Weights of a small GPT-style language model, trained from scratch on English Wikipedia.
Training: a variant of Muon for these matrices, 544M tokens, 8307 steps.
MLP neurons of a small language model. Each row is named by its layer, matrix (up: input weights) and neuron, and shows model dimensions 32-127. Each number is 50 + 15 x the weight over its row's rms, rounded and kept within 0 to 99.
A block is one neuron, or neurons of one layer that tend to fire together. Before each block is what it responds to, as a language model described it from the Wikipedia text at the highest values.

Description: Plural word endings. Plural suffixes and plural or object words ending a phrase before punctuation, such as "-s" in counterparts, Rings, Lettres, and them, years, colleagues.
L5.up1176:71 59 69 40 53 60 53 41 61 56 58 38 70 45 71 56 33 29 53 42 27 51 58 51 47 31 35 38 55 26 38 57 40 88 45 51 58 39 47 59 66 47 52 37 17 49 29 47 50 61 58 54 39 30 61 54 49 43 33 44 46 51 63 45 68 76 36 47 48 44 29 50 64 31 70 42 72 46 36 33 49 48 38 27 34 51 62 45 44 39 33 67 43 17 42 45

Description: Plural agent nouns. Plural nouns for groups of people or agents about to take a verb, such as teams, priests, officials, plus plural -s endings and infinitival "to".
L5.up937:79 48 45 11 24 62 48 29 75 41 44 65 52 36 44 61 48 82 66 47 64 57 38 65 71 45 79 44 49 43 43 46 65 65 32 50 64 38 13 63 53 60 41 31 70 70 25 47 50 52 23 69 28 41 26 51 30 53 81 61 43 19 62 49 72 65 38 59 64 41 44 41 28 52 41 21 65 33 45 71 50 57 60 30 39 53 25 55 45 72 54 42 63 59 23 76

Description: Clause-linking connectives. Connectives such as which, that, and, or as that start a new clause or phrase right after a completed noun phrase or comma in expository prose, e.g. ", which made" and "lenses that".
L5.up1050:34 19 31 64 35 33 32 49 57 70 51 42 79 30 41 42 64 41 61 50 39 48 59 58 37 38 31 75 23 57 42 38 43 53 45 27 79 31 56 62 66 41 49 80 63 62 47 46 34 32 65 59 45 30 67 40 72 67 47 62 59 43 36 54 41 65 50 28 35 73 32 30 43 78 36 40 67 33 55 75 22 21 45 49 41 63 50 56 45 57 70 86 42 40 00 41

Description: Clause-opening relatives and modals. Words that start a subordinate clause right after a noun or comma, mostly relative pronouns (that, which, who), also would and to.
L3.up12:73 58 36 44 43 28 60 19 48 53 72 48 56 60 59 33 48 45 42 44 75 49 56 56 65 35 72 52 37 53 55 71 45 68 48 44 58 35 65 64 39 31 40 42 59 63 41 24 55 47 30 17 76 19 50 82 53 45 62 11 58 54 80 36 44 59 24 45 51 54 66 43 84 29 58 51 47 55 34 62 20 62 52 42 47 41 30 51 68 43 44 60 51 60 56 38
L3.up62:56 31 42 58 70 68 57 45 60 42 56 62 30 87 38 32 64 44 64 49 50 38 57 63 56 52 62 33 45 47 65 72 64 51 70 58 42 66 17 54 52 57 67 62 41 35 37 43 57 40 37 20 55 54 39 47 77 51 57 57 64 53 64 81 31 66 77 39 36 57 55 48 41 91 25 43 84 45 32 60 50 56 61 43 47 57 60 42 67 52 55 45 71 25 20 26
L3.up179:25 66 59 68 44 31 44 73 47 49 51 47 42 50 50 48 38 67 38 59 61 64 61 63 31 63 73 56 51 52 71 43 35 93 36 43 59 67 42 48 38 83 48 46 43 54 34 55 52 34 50 39 33 39 57 55 37 49 48 44 40 50 65 42 48 57 68 65 47 53 49 62 08 70 46 67 47 28 48 24 65 75 32 32 60 75 59 36 36 60 28 38 68 30 38 50
L3.up412:47 79 19 37 38 29 22 48 33 45 34 54 72 72 49 54 50 62 59 81 39 57 47 51 42 29 48 59 61 35 54 46 47 44 59 54 70 51 33 58 40 68 36 51 44 67 45 24 58 72 64 44 35 49 63 58 45 74 49 65 87 47 40 32 58 42 47 46 26 71 70 25 43 56 85 45 57 44 52 14 51 43 67 74 39 56 51 44 59 95 80 47 59 48 40 68
L3.up520:44 41 52 49 55 62 25 74 22 35 59 33 47 20 54 69 59 39 50 39 65 68 46 49 58 25 46 40 66 83 36 45 20 50 49 50 44 37 45 64 45 67 35 19 58 68 52 46 30 54 58 58 86 73 35 71 40 43 43 47 32 70 41 52 35 66 77 46 37 48 45 41 01 69 37 47 48 33 38 55 34 47 44 55 37 25 69 55 62 60 63 45 26 69 18 54
L3.up873:56 68 24 88 68 46 53 50 54 23 41 33 45 76 62 62 77 26 27 57 58 28 52 92 51 51 57 47 24 41 52 70 53 72 51 64 60 39 52 29 52 69 53 58 60 54 55 64 26 14 31 29 71 58 45 45 42 57 60 53 49 52 68 60 52 43 42 27 23 49 37 56 61 51 36 28 57 45 20 13 60 43 60 21 47 74 56 52 60 69 41 66 65 40 41 37
L3.up1480:83 57 56 44 52 69 49 63 30 76 53 32 54 26 33 44 58 37 19 55 85 64 60 43 50 57 32 39 40 58 49 62 38 60 70 44 32 44 41 63 65 34 44 46 60 54 66 22 67 51 44 50 59 52 44 42 65 54 54 34 79 60 57 43 29 60 37 27 36 51 49 57 48 59 62 80 50 82 37 36 78 57 40 41 27 53 50 45 52 17 73 46 36 42 19 21
L3.up1511:31 28 36 57 32 48 58 29 49 37 69 38 33 64 32 50 55 74 34 49 32 47 55 65 50 59 35 57 33 37 75 36 46 59 57 53 36 64 41 62 38 48 56 37 49 55 53 63 60 25 51 48 59 44 27 47 40 59 69 71 43 69 63 60 35 56 36 56 63 43 50 52 30 57 57 40 38 53 38 42 28 78 55 58 45 42 56 46 48 33 49 52 50 38 23 45

Description: Word-completing suffix pieces. Final word pieces that complete a word split into tokens, often after a hyphen or inside quoted titles, e.g. turpitude, outlaw, scapegoat, chocolate.
L5.up728:42 55 75 54 75 60 49 52 51 58 00 41 35 48 69 36 51 54 71 28 33 56 67 39 48 51 46 62 38 45 85 51 42 49 59 32 46 48 54 72 80 60 59 38 51 34 39 46 70 51 43 50 66 53 39 25 56 52 56 28 66 73 38 59 32 54 47 46 45 61 46 32 68 63 32 39 46 39 27 54 44 57 43 56 60 44 66 63 73 18 39 57 58 45 47 51

Description: Noun inflectional suffixes. Suffixes completing a noun, mostly plural -s and also -ing or -ed, as in contracts, renovations, rebuilding, modeling, often before a comma, period or "of".
L3.up44:57 57 40 56 61 45 38 66 24 41 48 40 50 48 44 49 17 44 75 44 45 19 61 63 15 65 92 46 47 48 32 43 40 65 57 62 50 56 45 35 39 50 57 25 46 45 45 63 46 41 22 36 51 53 78 58 72 50 73 15 42 40 82 55 48 75 42 53 52 30 55 44 70 59 68 37 38 45 56 66 65 38 31 61 82 58 29 20 62 68 65 28 62 64 43 57
L3.up310:14 24 52 60 74 27 34 44 45 53 21 52 49 75 32 67 36 36 62 52 45 48 49 56 42 33 69 48 76 55 42 23 82 64 46 58 56 62 85 30 69 37 24 56 81 63 43 74 60 60 34 64 54 66 51 56 62 49 54 71 17 18 46 32 22 45 66 61 43 46 34 43 67 36 62 42 30 52 62 44 48 23 42 50 63 76 60 43 35 65 54 21 27 84 41 61
L3.up844:48 59 49 44 46 51 73 40 42 34 22 45 65 73 42 54 34 36 60 42 30 50 42 72 53 41 62 29 48 36 27 49 63 57 66 53 56 53 40 63 45 49 63 90 47 48 67 62 40 69 62 20 56 39 49 34 20 69 43 13 49 28 47 63 37 30 33 30 49 68 25 77 55 67 37 53 55 49 26 34 60 62 58 53 64 51 58 32 70 54 42 70 45 51 46 69
L3.up965:68 47 57 66 65 40 33 50 68 56 68 60 41 30 63 45 50 45 60 57 67 27 30 50 78 68 54 22 59 66 70 43 69 47 58 29 39 38 83 31 37 36 73 55 66 32 50 67 54 55 37 39 59 58 67 53 31 43 30 59 53 36 70 52 45 46 40 91 52 19 58 44 50 79 76 33 54 70 24 73 67 84 60 49 63 60 43 54 13 32 27 54 48 50 52 44
L3.up1185:84 58 38 47 43 33 22 69 55 37 42 34 61 49 54 36 24 53 58 46 15 58 53 46 34 57 51 61 56 57 34 50 31 34 24 47 66 02 43 61 53 70 47 80 64 37 53 58 34 32 43 48 83 57 29 48 54 58 33 59 36 32 09 50 73 34 64 53 37 57 35 48 49 50 67 32 56 39 43 15 61 50 64 46 53 63 49 77 46 39 21 64 70 42 50 34
L3.up1274:42 53 44 37 22 51 51 57 24 51 41 61 74 28 34 43 39 53 49 41 18 51 65 53 55 50 67 28 41 30 53 19 38 87 38 39 18 74 46 34 62 51 48 90 51 52 48 72 62 41 55 50 48 36 71 67 31 41 45 64 38 33 59 61 41 51 66 27 33 30 31 47 46 62 50 52 56 53 47 39 42 35 43 58 71 38 23 75 73 41 32 46 55 63 28 55
L3.up1419:42 36 28 48 51 45 51 40 69 54 55 34 62 18 79 34 37 40 36 38 38 59 47 58 42 57 66 27 52 46 22 39 62 70 71 59 44 48 51 50 48 57 17 54 48 25 41 43 76 52 58 49 34 39 32 58 48 32 64 37 51 55 40 67 59 24 44 23 57 45 20 06 78 51 71 63 41 38 51 30 26 60 63 55 75 50 76 58 67 49 69 46 35 44 58 56
L3.up1483:56 32 27 57 65 51 50 56 56 60 83 57 43 42 25 41 28 57 58 59 36 42 58 59 63 64 50 31 41 48 44 63 53 67 55 52 29 63 47 43 44 38 43 56 47 36 33 64 45 25 38 55 36 21 45 64 63 73 53 48 58 58 58 42 66 61 34 45 29 51 25 51 42 78 64 68 57 44 31 47 55 50 83 90 65 60 59 35 68 46 34 67 66 40 20 78

Description: Plural noun endings. Plural suffix -s and plural nouns, mostly for groups of people, e.g. People(s), merchant(s), Supporting artists, workers, archeologist(s).
L2.up74:44 13 43 44 41 42 46 27 60 60 51 54 46 31 61 59 71 54 59 23 46 47 61 37 45 35 75 59 66 36 34 42 66 48 55 39 19 46 75 54 57 64 26 75 48 39 39 46 59 73 29 51 20 44 32 46 45 72 65 65 44 45 37 37 50 52 63 45 43 59 31 50 56 72 39 04 29 48 35 83 55 43 44 62 63 53 42 46 35 56 36 74 57 56 41 65
L2.up109:40 41 44 42 30 37 52 46 50 60 41 41 72 68 37 78 44 36 21 54 44 46 40 22 34 67 36 53 52 13 32 51 61 52 72 54 64 30 41 51 53 40 66 31 54 44 35 24 53 45 53 43 31 31 55 55 54 40 18 74 55 35 61 28 59 66 62 08 60 48 52 43 67 52 32 60 51 40 51 34 71 49 23 42 38 65 65 39 47 51 31 41 60 22 45 43
L2.up227:64 48 52 42 32 53 40 50 51 56 51 56 53 47 62 77 52 34 41 45 35 63 81 32 68 70 58 36 68 36 32 71 37 60 83 76 60 25 48 34 42 21 71 66 64 58 70 30 43 51 47 33 79 51 47 70 82 46 30 59 56 23 50 50 55 58 32 48 15 55 29 70 48 25 42 37 49 51 50 59 48 59 41 52 35 71 21 48 49 58 42 58 71 36 66 54
L2.up1033:65 35 46 33 49 53 45 52 59 73 46 51 69 17 44 38 13 55 54 44 51 29 61 53 66 48 60 52 38 50 59 48 66 39 54 43 28 23 28 43 37 42 53 25 52 47 57 69 36 49 62 68 58 42 91 44 74 44 41 40 74 57 34 52 50 44 68 26 65 43 57 61 21 62 48 52 56 45 74 27 74 42 39 48 54 81 65 35 32 53 47 28 18 47 37 49
L2.up1118:66 08 31 59 66 25 50 09 69 48 63 19 46 37 52 55 46 66 58 56 35 73 57 22 49 53 48 76 50 52 32 29 48 62 01 72 43 90 64 42 71 43 41 41 60 44 82 46 46 53 50 63 62 62 56 27 27 47 64 40 37 30 63 74 50 64 70 46 50 26 37 72 57 31 84 42 48 57 63 45 53 41 33 46 45 36 77 50 59 53 36 45 43 43 29 51
L2.up1175:65 27 48 45 63 58 27 36 24 66 54 43 50 39 13 38 54 55 48 54 50 40 38 63 65 62 24 76 52 69 27 45 69 37 67 77 20 60 28 41 17 57 62 39 45 40 20 58 63 50 48 37 33 37 43 38 39 52 19 57 43 54 13 49 70 67 35 31 42 63 49 56 36 59 61 57 71 42 34 45 41 55 37 32 57 63 19 45 44 61 41 66 74 45 49 43
L2.up1378:42 16 52 47 48 60 53 42 53 51 37 33 56 42 42 50 36 61 55 36 71 23 40 39 64 37 48 14 59 58 41 14 64 57 71 79 43 57 29 52 64 40 17 55 57 49 59 28 55 56 44 44 46 31 59 79 68 33 65 43 42 35 37 37 48 43 50 46 45 60 49 38 61 38 33 59 41 59 57 23 48 54 57 57 70 61 57 26 46 46 83 58 45 33 47 54
L2.up1503:70 48 47 58 57 57 23 63 87 39 70 52 75 63 34 47 24 19 91 15 71 61 50 67 60 24 46 43 49 36 59 51 47 74 52 57 56 68 42 60 43 25 63 61 47 52 61 45 48 22 37 42 42 51 46 58 38 61 44 77 30 35 61 31 42 69 34 72 44 27 52 39 71 67 42 49 67 43 59 51 42 77 52 27 50 42 33 49 82 36 79 56 23 36 34 56

Description: Possessive apostrophe. Apostrophes forming possessives after a name or noun, as in Georgia's, Stallone's, the battalion's, including plural forms like peasants'; a few weak hits on suffixes like -ing and -n.
L3.up264:43 62 43 62 14 38 62 27 54 62 70 54 69 48 48 26 74 56 66 65 69 34 42 71 53 46 64 46 33 29 46 56 60 76 48 63 62 51 42 38 24 50 43 43 57 65 35 42 17 33 66 74 56 30 39 29 44 70 31 48 55 29 48 40 19 73 48 35 53 54 24 45 47 56 52 34 74 47 53 42 42 61 62 60 30 37 53 39 37 60 41 39 56 51 60 67
L3.up380:48 59 42 73 68 47 50 67 73 49 57 39 68 36 58 29 44 56 53 65 15 51 82 35 41 70 72 67 50 51 69 61 92 28 54 46 51 47 50 40 45 38 54 30 53 68 65 50 75 41 49 57 48 71 69 58 72 59 52 51 40 46 53 36 61 64 71 20 36 54 69 58 70 55 46 30 48 44 38 50 63 30 58 52 48 20 71 59 35 43 33 54 62 63 48 64
L3.up565:50 38 49 70 46 49 55 37 53 52 56 49 50 59 86 48 48 49 55 34 47 76 41 39 52 41 77 64 52 53 46 36 78 59 50 52 57 46 46 60 43 73 52 39 27 41 41 64 43 36 56 57 40 99 50 74 47 82 54 59 42 44 61 37 42 64 82 59 33 20 39 10 49 43 34 37 36 37 32 48 57 11 41 14 58 57 41 36 39 80 09 57 54 27 50 64
L3.up670:64 61 54 38 62 58 37 66 41 54 47 50 36 51 42 62 47 50 16 27 68 44 19 57 48 42 26 15 43 68 51 39 55 64 49 20 65 52 67 50 59 20 48 52 34 61 59 27 60 66 56 68 41 66 44 99 22 59 56 40 74 56 63 35 19 49 34 43 39 55 42 47 41 71 55 22 61 40 50 43 83 34 52 54 45 41 58 59 49 27 45 46 76 50 44 36
L3.up813:63 63 25 51 45 67 45 47 40 48 53 50 58 53 55 60 49 59 59 55 45 35 52 62 55 32 35 28 66 18 50 48 43 75 27 69 44 69 63 40 22 16 21 63 62 33 58 69 40 51 50 58 47 39 35 60 50 35 52 42 48 35 50 75 47 44 58 80 49 36 52 61 73 43 64 34 53 54 51 11 45 44 83 48 74 61 77 55 18 55 52 58 54 85 45 19
L3.up1095:49 55 25 22 51 51 34 65 56 40 67 75 87 39 27 58 60 72 49 63 69 57 16 25 76 56 30 52 35 42 54 66 86 43 58 35 47 42 60 40 55 38 50 57 41 77 51 54 54 58 07 42 47 40 42 61 74 66 70 65 39 41 63 34 57 60 84 44 34 55 61 65 57 61 38 24 72 59 75 60 72 35 50 59 62 62 57 23 34 43 41 51 67 61 67 49
L3.up1150:58 81 71 56 41 38 65 81 53 49 57 50 63 64 48 36 33 56 46 40 89 54 34 32 42 59 54 63 53 39 63 37 21 64 56 45 41 67 58 50 37 32 36 50 41 35 68 43 39 34 64 81 47 48 47 49 56 26 57 43 33 45 85 52 66 43 48 43 58 69 49 37 68 66 56 46 27 37 45 49 37 33 46 56 49 38 75 60 74 61 51 67 56 47 49 54
L3.up1465:77 59 78 45 33 45 68 63 73 38 69 53 65 83 63 41 37 32 32 56 58 47 44 65 35 67 76 42 55 35 36 44 61 76 47 28 38 55 46 59 39 51 35 51 47 37 54 20 42 40 67 73 51 50 38 61 70 66 65 50 32 50 64 37 46 48 60 60 60 39 53 50 55 62 39 43 38 56 26 33 46 20 70 38 70 54 32 59 32 25 29 41 79 38 53 67

Description: Word-final suffix pieces. Final suffix tokens completing a word split into pieces, mostly -ing and plural -s, e.g. invad-ing, glaz-ing, scrib-es, stem-s.
L2.up168:53 54 53 11 46 47 16 18 47 42 48 64 49 35 47 44 62 41 82 19 58 40 48 53 56 69 63 51 54 45 53 59 43 37 47 14 22 32 68 58 41 46 52 61 42 51 59 42 49 20 46 49 46 17 40 43 35 50 23 33 36 59 50 24 47 45 41 51 54 33 65 53 45 43 55 35 53 44 48 60 68 43 42 49 44 36 63 45 40 32 50 64 46 71 17 20
L2.up316:47 45 46 32 36 44 36 43 45 48 54 50 42 44 39 73 38 35 56 53 22 28 38 19 51 78 46 59 58 34 62 49 53 30 34 48 54 74 39 62 37 65 29 52 68 39 38 28 53 82 89 46 72 25 70 64 42 32 58 39 39 48 55 66 36 41 40 28 66 54 74 46 23 41 53 21 51 44 39 54 52 51 26 46 43 54 63 55 58 73 42 54 22 38 40 63
L2.up346:62 42 28 54 39 62 42 52 83 30 40 49 34 25 60 64 45 53 58 37 64 50 23 55 41 52 50 50 49 35 65 42 51 37 49 57 48 26 47 63 55 66 60 58 25 39 65 82 62 49 37 60 38 26 51 53 31 68 22 43 31 49 49 39 55 56 55 51 39 60 38 42 49 66 42 60 69 53 55 51 48 65 29 45 67 54 54 43 40 58 44 65 69 98 55 43
L2.up434:20 54 54 45 47 62 45 42 65 40 31 59 65 46 50 55 54 72 62 52 53 27 34 67 60 50 49 59 44 55 36 34 71 61 89 31 45 56 70 40 55 53 39 52 44 65 42 56 65 47 19 62 67 59 56 76 36 48 24 52 08 59 27 46 27 38 63 51 35 43 44 27 57 58 27 62 46 64 29 44 53 31 32 38 57 51 54 38 47 27 37 28 75 45 46 43
L2.up442:55 62 47 46 48 63 37 42 69 55 42 47 41 38 48 56 60 50 36 56 47 34 62 52 45 84 81 55 52 40 27 47 48 60 34 59 40 67 43 44 45 55 56 42 68 56 41 44 97 48 72 38 29 48 52 56 62 70 39 79 63 59 31 45 57 49 52 54 63 33 64 44 33 39 44 55 71 52 56 76 67 30 60 34 62 56 54 52 58 38 67 53 56 41 29 53
L2.up1260:47 55 54 58 57 73 36 48 69 18 36 58 43 45 35 48 24 40 42 39 30 41 49 50 63 79 49 34 64 30 37 48 36 49 43 59 20 47 52 42 23 40 26 62 66 38 37 42 34 42 82 45 37 70 43 54 50 59 28 41 40 33 51 47 46 43 70 29 50 44 44 36 13 39 34 46 58 49 31 48 59 26 53 27 42 67 71 50 62 68 33 57 64 53 50 56
L2.up1368:53 60 49 47 49 40 57 58 63 33 56 48 41 32 26 44 31 61 73 29 32 40 60 84 65 54 43 58 42 42 39 30 61 65 39 53 28 56 53 42 33 44 40 36 77 58 28 39 43 72 46 67 43 48 57 34 34 69 33 37 41 59 65 69 29 42 55 60 41 53 29 61 34 28 18 59 36 63 65 52 41 49 79 46 49 49 58 39 77 59 35 19 75 38 49 59
L2.up1490:62 45 47 38 50 40 48 74 69 38 62 66 58 43 44 26 60 36 54 56 48 38 47 68 69 80 55 63 33 42 40 55 48 68 92 58 47 70 25 45 64 33 79 70 48 17 59 32 42 49 55 40 57 62 45 47 48 35 17 56 47 35 61 78 45 55 75 69 45 53 25 47 43 44 40 46 46 39 29 38 43 74 44 45 51 62 63 41 66 43 59 59 45 71 28 45

Description: Relative pronouns after nouns. Mostly "which" or "who" opening a relative clause after a comma and noun, as in ", which wastes time"; also mid-word fragments like "in", "ation", "ury".
L2.up333:31 55 36 36 49 50 75 52 52 42 67 48 49 18 59 45 60 46 66 43 56 55 17 48 71 56 36 46 61 55 56 62 32 63 05 60 57 76 55 62 75 42 44 63 47 59 34 42 72 56 34 51 45 32 64 71 59 52 45 44 67 51 58 39 43 61 40 25 33 22 34 47 31 43 55 20 65 69 32 63 46 44 53 74 50 43 63 41 49 66 60 38 38 65 54 51
L2.up362:39 58 39 36 16 14 48 63 20 59 41 60 41 45 64 36 67 61 49 00 39 84 38 26 21 28 51 48 60 23 63 84 51 54 73 45 54 52 47 61 36 36 49 46 71 53 44 30 27 73 60 52 12 57 55 51 37 54 45 68 63 55 78 76 42 26 70 50 52 61 20 53 23 43 20 76 58 58 49 28 37 53 43 68 81 71 40 57 43 53 66 68 66 36 33 56
L2.up614:27 56 44 44 73 39 40 81 55 63 25 47 46 31 65 57 22 38 70 75 43 68 40 30 50 47 58 56 55 22 47 73 17 61 44 77 08 64 62 53 51 44 48 45 37 51 51 52 38 45 35 70 37 45 52 57 45 51 40 30 23 60 96 54 60 24 09 78 61 56 32 21 63 44 39 48 62 46 67 43 57 41 54 32 81 60 40 62 31 67 51 61 46 48 47 23
L2.up647:42 71 47 36 52 39 31 56 42 37 45 31 54 61 48 56 64 48 40 22 57 57 52 69 34 46 33 44 28 54 65 29 48 34 64 42 54 55 47 12 51 46 48 55 60 82 32 51 48 44 32 24 29 55 33 38 50 75 53 24 54 37 39 63 60 58 37 39 34 70 73 39 36 48 54 61 69 52 56 50 59 77 46 49 47 52 33 58 55 68 57 54 51 36 80 11
L2.up947:15 51 52 57 39 70 33 59 17 25 39 49 39 57 46 71 33 26 47 75 47 61 49 42 68 55 44 44 41 47 45 64 42 76 67 54 73 39 41 50 33 08 24 51 56 61 33 56 42 59 53 49 26 53 49 49 60 42 41 67 42 25 38 20 65 59 42 79 30 46 41 46 46 63 50 48 51 66 39 16 54 34 36 38 31 58 52 48 39 51 30 31 48 69 34 53
L2.up1002:66 30 44 51 33 46 11 31 56 48 60 58 43 34 11 49 48 07 38 54 58 28 51 44 79 64 36 47 53 54 56 73 47 64 56 57 44 60 78 46 41 26 50 80 62 32 45 41 63 56 42 36 54 20 36 53 35 39 78 79 55 22 65 42 49 44 41 26 67 73 55 22 36 29 57 40 32 71 15 48 47 52 65 51 24 43 43 41 33 45 32 55 69 69 42 50
L2.up1257:60 54 13 29 74 45 32 38 24 59 30 42 43 40 53 58 50 53 39 56 31 51 49 43 28 77 46 61 74 54 33 24 51 56 79 51 86 56 51 61 49 35 28 47 43 22 57 60 36 41 59 77 42 35 30 58 52 58 22 62 39 53 54 73 46 51 65 39 42 65 42 52 52 22 60 55 77 49 64 33 50 60 49 51 58 49 65 36 66 60 66 44 61 49 18 36
L2.up1326:83 42 56 59 41 66 50 42 71 49 54 65 26 43 35 56 53 32 26 39 59 38 23 78 44 37 65 29 72 49 50 65 21 36 62 38 42 73 49 43 34 59 40 77 53 52 49 54 56 69 47 66 34 46 51 72 52 58 55 44 99 46 39 67 41 49 56 43 54 57 59 46 27 38 53 27 39 53 36 28 38 53 70 25 36 46 65 41 45 63 71 72 58 56 31 58

Description: Plural noun suffix. Plural endings, mostly a bare "s" added to a concrete countable noun, such as planet-s, sailor-s, squadron-s and minar-ets, in expository Wikipedia prose.
L2.up481:68 27 51 44 52 24 39 29 49 71 45 49 44 56 59 46 30 70 49 52 52 90 72 38 50 50 49 55 57 47 54 82 55 57 40 69 26 72 49 24 60 55 37 62 52 30 71 63 64 83 52 18 56 50 53 56 67 19 31 34 66 56 69 71 54 58 58 68 04 40 40 57 53 39 65 62 39 58 34 48 51 61 62 36 49 41 50 64 50 53 42 58 47 24 67 57
L2.up739:41 47 42 63 63 37 11 77 51 48 70 76 53 30 43 28 07 47 50 65 49 61 42 56 74 51 40 50 48 54 35 49 43 36 59 54 38 42 43 55 34 44 68 50 68 31 70 46 71 42 46 65 56 37 46 38 68 60 57 35 62 10 43 61 26 78 31 34 33 53 67 59 44 55 60 37 60 71 43 24 24 36 45 41 39 54 49 35 47 39 87 41 66 47 49 36
L2.up814:42 36 62 53 46 33 49 76 52 59 58 34 46 45 64 42 39 42 71 49 59 44 33 37 75 39 51 52 49 39 15 27 78 34 58 61 74 89 43 54 55 26 40 53 51 55 44 62 58 72 69 47 52 72 57 42 31 30 63 64 60 43 44 41 31 44 65 54 72 44 64 72 43 57 60 71 62 67 72 42 50 30 46 37 40 61 33 47 25 37 66 53 34 38 58 49
L2.up837:45 40 45 51 67 35 39 49 55 56 41 46 69 50 77 43 53 43 46 29 44 71 61 74 58 69 32 44 61 34 55 54 59 56 30 63 33 48 43 40 00 25 61 52 52 44 51 70 64 59 46 51 54 69 46 33 43 25 46 58 51 12 45 47 46 56 41 51 25 39 47 78 47 74 59 47 29 47 36 24 70 46 22 45 46 55 45 73 21 44 43 24 54 44 47 37
L2.up1072:24 16 60 37 85 35 37 25 61 73 59 29 71 56 50 48 37 47 47 54 54 39 46 69 39 28 54 36 51 56 31 34 32 79 69 52 27 36 63 43 21 46 36 29 43 34 50 46 51 50 46 45 61 38 50 58 48 42 31 76 67 57 71 49 57 62 58 40 41 29 43 40 50 36 28 80 29 43 59 56 29 45 37 48 60 42 34 71 57 30 76 46 40 52 47 73
L2.up1372:55 60 60 60 52 47 53 58 42 82 14 45 70 52 49 85 11 41 52 52 42 30 47 34 55 61 62 23 56 29 59 37 55 46 30 53 42 30 54 45 56 56 37 54 43 33 46 52 62 59 39 50 70 54 54 66 50 40 43 69 23 43 42 28 52 66 27 31 57 25 49 46 70 43 48 53 62 59 43 21 21 55 37 47 47 76 64 53 36 32 38 48 29 38 69 59
L2.up1402:30 39 47 60 41 60 51 52 55 50 62 30 42 56 67 38 43 73 69 76 59 73 45 47 75 75 36 35 68 39 63 35 59 85 47 56 56 50 48 39 56 58 64 45 79 44 20 40 24 45 46 00 62 75 30 39 94 55 57 51 64 48 37 44 41 56 63 77 61 67 45 27 24 64 54 57 47 36 51 46 39 59 72 64 71 26 48 53 57 49 76 59 55 57 22 44
L2.up1529:01 29 31 75 53 73 52 50 41 25 35 46 52 51 44 46 39 29 44 51 53 46 72 52 44 47 54 44 74 44 62 48 52 54 46 58 39 44 52 44 36 34 32 26 45 43 52 45 46 37 54 32 65 53 51 09 38 46 50 54 49 18 41 44 42 82 33 49 47 38 29 74 58 55 59 44 32 41 81 57 30 72 56 40 63 48 53 18 17 63 50 55 30 82 46 59